Weights of a small transformer language model: width 192, vocabulary 8192.
MLP neurons of a small language model. Each row is named by its layer, matrix (down: output weights) and neuron, and shows model dimensions 0-191. Each number is 500 + 40 x the weight over its row's rms, rounded and kept within 0 to 999. Numbers have three digits each. A neuron's up and down rows have the sign that makes its largest values positive.
After each neuron's rows, "fires before" lists the tokens most often just after its 100 highest values on Wikipedia text that the model never trained on.

L6.down408:516464520485507413505495500537527502478490556557467500545441470548511527394525596528515574527528492561507527489516438572461430461443472522522484595432475486459466516529507515473553469536372491533541501496557522470480550458488435491472498572436540507515564490477487493460465478510471515487500529493528452566502521525535506504500445509511484579460559519564467481357535575521468583538485521527528582512500527448511491474485481521548524471474513512450498507510447423534493512468486495560496486476460457561481543543530539529487508517483441495498496499425558489539473545537526546486
fires before: "| ", "(", "′", "2", "})"

L2.down41:479467443438519486433548567518502531502444552520505490544462525427481450557470546522461463513394504477549503505471495541547572457547451579513517508578398550488488538437458530471456508500444377491467481411472540500510505487471496495490520495472497456498465491453444523490436471505502597461473491469539530516539480477500488554451490527491541455565468487452477554612519490483476457540486486481490518442458489525486507487507484460481531547538464493504524488527480524502511479459492478518492459501518448508492480522533489452537442526522463581510626568471475439424492483568515493434
fires before: "| ", "|"

L5.down29:541513515489505524479516502484534508433493515513490579464518523506487491477437495485468591527487458495483512524577516528481444557490443512475495525508482521472494550473485441492504440533532550516488519481492525524463571557442515538624443488488534411430478526489501470491454488573558505422550515496503499527490560471537512545490445584490492511532418418492459502621514465556420468489549490495541573485501535543422535535440477630536500593500518476469577536520482526508438511531534501482517542515477506496468462539509556450543503567505492534478496511505463494532451444505536461523
fires before: "| ", "|", "1 ", "first ", "0 "

L5.down142:428486504567512433507488517475541512506441564481441519473487438494501474500485496540497413438533529492455511521485474499515418434498485503522452540493463429417543510467557496553445516547541510535514545443491429568439567565511535483495494532397489527499484627501537548527461471494490564485504500417470450545521516452494502441524485547520504506534508517499533563530534431468484488441449437521458519438469497497461497477474514519510467478520522566538489523494413532515487465479542487533470516485469451504419553505396518491503466461535479598459542517563522505484508493561466540448
fires before: "| ", ", ", ". ", "–", "; ", ":"

L5.down320:470465435535501541473557431501563473527477514502495510535458421501496479485499508511461497468551489526445523480503446477483446498545474560522463505538496551483462571471537502452511505484515492529467515435524483489463495562510478443549536537439566458513478476550528503459528508474516565554532456559517553531516465519522543548552575484479561423500507541522535486587529483463487448487547502529465518517493430558460476443506476547519537457512431516449430515436478563528480447535571468446457525527439559536458544520586523441492459532461565555520581448496506462419469387539523498512
fires before: "| ", "|", "Species"

L6.down257:551503510505476495466526532580496496487523487554536537538501490461491472558545569499513493564500533496539451512489489468534542465451539543497485540460501509534521505461447492487478501448421492488522503555487470483490531524524459471537519577469478512465483468559537530479442473473605480528531536461486494533438507504450545572550472511468464520535477486543477595673528551516497547370554508522525532500547506500497516519507542558556541548452505503488474476507473489506504456497483501596485615498523418441414507505510488470441507502454448486429489467486451534472463536514505417508
fires before: "| ", "(", "/ ", "in ", "|"

L4.down278:581499546548485525482438491511541502474464471496491493570516413495552573609594457470527431480452517511540395451490512457529446484500494529503505473531571461494453532558502462477467538508497539482466556447442493463529494481531554499491553501430519524486486514511564532420521518479532584504467499519497460506519564477434518542563501501481488493504510469433507485612527489506473513409563501550469589542483515539568497495513484498496547544481436486491477489490499494595448541514495508526511526471479461505547488527505554512493484626482524519447474481475468523460477460581537458479
fires before: "| ", "- "

L6.down76:510494509474490492516410526477540481510453575517537449424457495477494457471502486456507547587458493515476507491438533467471499504511474492431484507483459508475525493509492489438438551446489483587522555451505476507505541545460563510515436458542549450559557467544541473519518533576519532505542545474534563529538550514453540491454482493477455566430516451567522470492512502510494526406549550568495490492520505487485499590398444544429436463509490589491487475524449545535509444498508593501516534568509489481482521506424528512525491443513580509517533474530479510433525572541431531520
fires before: "\n", "\n\n"

L2.down278:491537503560481484463532487523561451433509553419484458534461508464490488524446522489506465512365508539418451503481528478528455467481474472497520538448532510505489478469432470422464531527551488547484462464443409576523489529465565542501512477534529457500508546518576444467453487520520546458487507545510470550557495474485531458461522505488509515520487492546516524328528537522478570427578505464526491454496559472475547551515526516445430487516534467505438477484547503474541458542476490526498464530519491450477458496427457489550518491545454503449557497530458497472514529580441522512
fires before: "\n", "\n\n"

L2.down454:505510491481503542573575509498521486517492499506484483467467511526487491466545481466472551485500477514552487510546501538478486494543573541496454476503536517508460508568524502486491553499570515489575502480444479537516468505474510482464536474476527448489507486528538488480577501528442528483492488472501456507449566485456454469489520518443487461504568429437461541772510485531529491401507498529493568558410504529497551510515513514518523459505489405496507530457501495556419500539426458467484543470471513522499511548510565511501496512519511521499524471466434558511475526482551453536
fires before: "| ", "===", "The ", "=== ", "In ", "- "

L2.down274:453486541476494494463515464459504511439495524470512438484478547488546504519552493418496492557442496428501423461498513532504457505511506482418478529419497466461504482517476531520441532536443516530546466466522518516569498509434587552551482426505483492529483517573573437463470501558553505517540542506511497476518528512472486495456500527575507582502468453551527513398486566446528474312515524534489486463482430524498554523511475577521489479484503532486506479459484542526496454533516547513475498511506446484468445498463444465498501410568495509452464513549500439435536470512465546491
fires before: "\n", "\n\n"

L4.down137:498509540479479457459538458496549534445444551476536477525538513488494483492527484451459517535424523484519474533501562515507454518474450492431457501440438534438498458509468468454464585519481492546493507495487487519488469519425611530532499416483485482546499520510609442458494499562541484484538594509540497530516507485454485451456498490520477570490492489583527545375491573510490533355547537513520532499539468495449524529485507549481463479496476511522477519485476563483522442482521532495502521538543478494491475469388473472500506454536482510441483533549504416462591564519468511523
fires before: "\n", "\n\n"

L6.down294:498490530450557497471573479492509530443585498565486483518478416484481525500496513530582501491479539510504492525493481480438449517473462524497497462484465585451462481508577515534425525504525544504519537439481477545509519517528530480441499495415511477566460532513485479507448512484483568511556480514542579535469432470539475478546548524513491462503558506452512472696546507472494464449449470482513558540421461542491514475474469511503516505488443555461551459462475460482484502548598519527513498531527537413455555489554474497521558523547474530523483594481490513522488515564460466472
fires before: "| ", ", ", "on ", "|", "in ", "ting "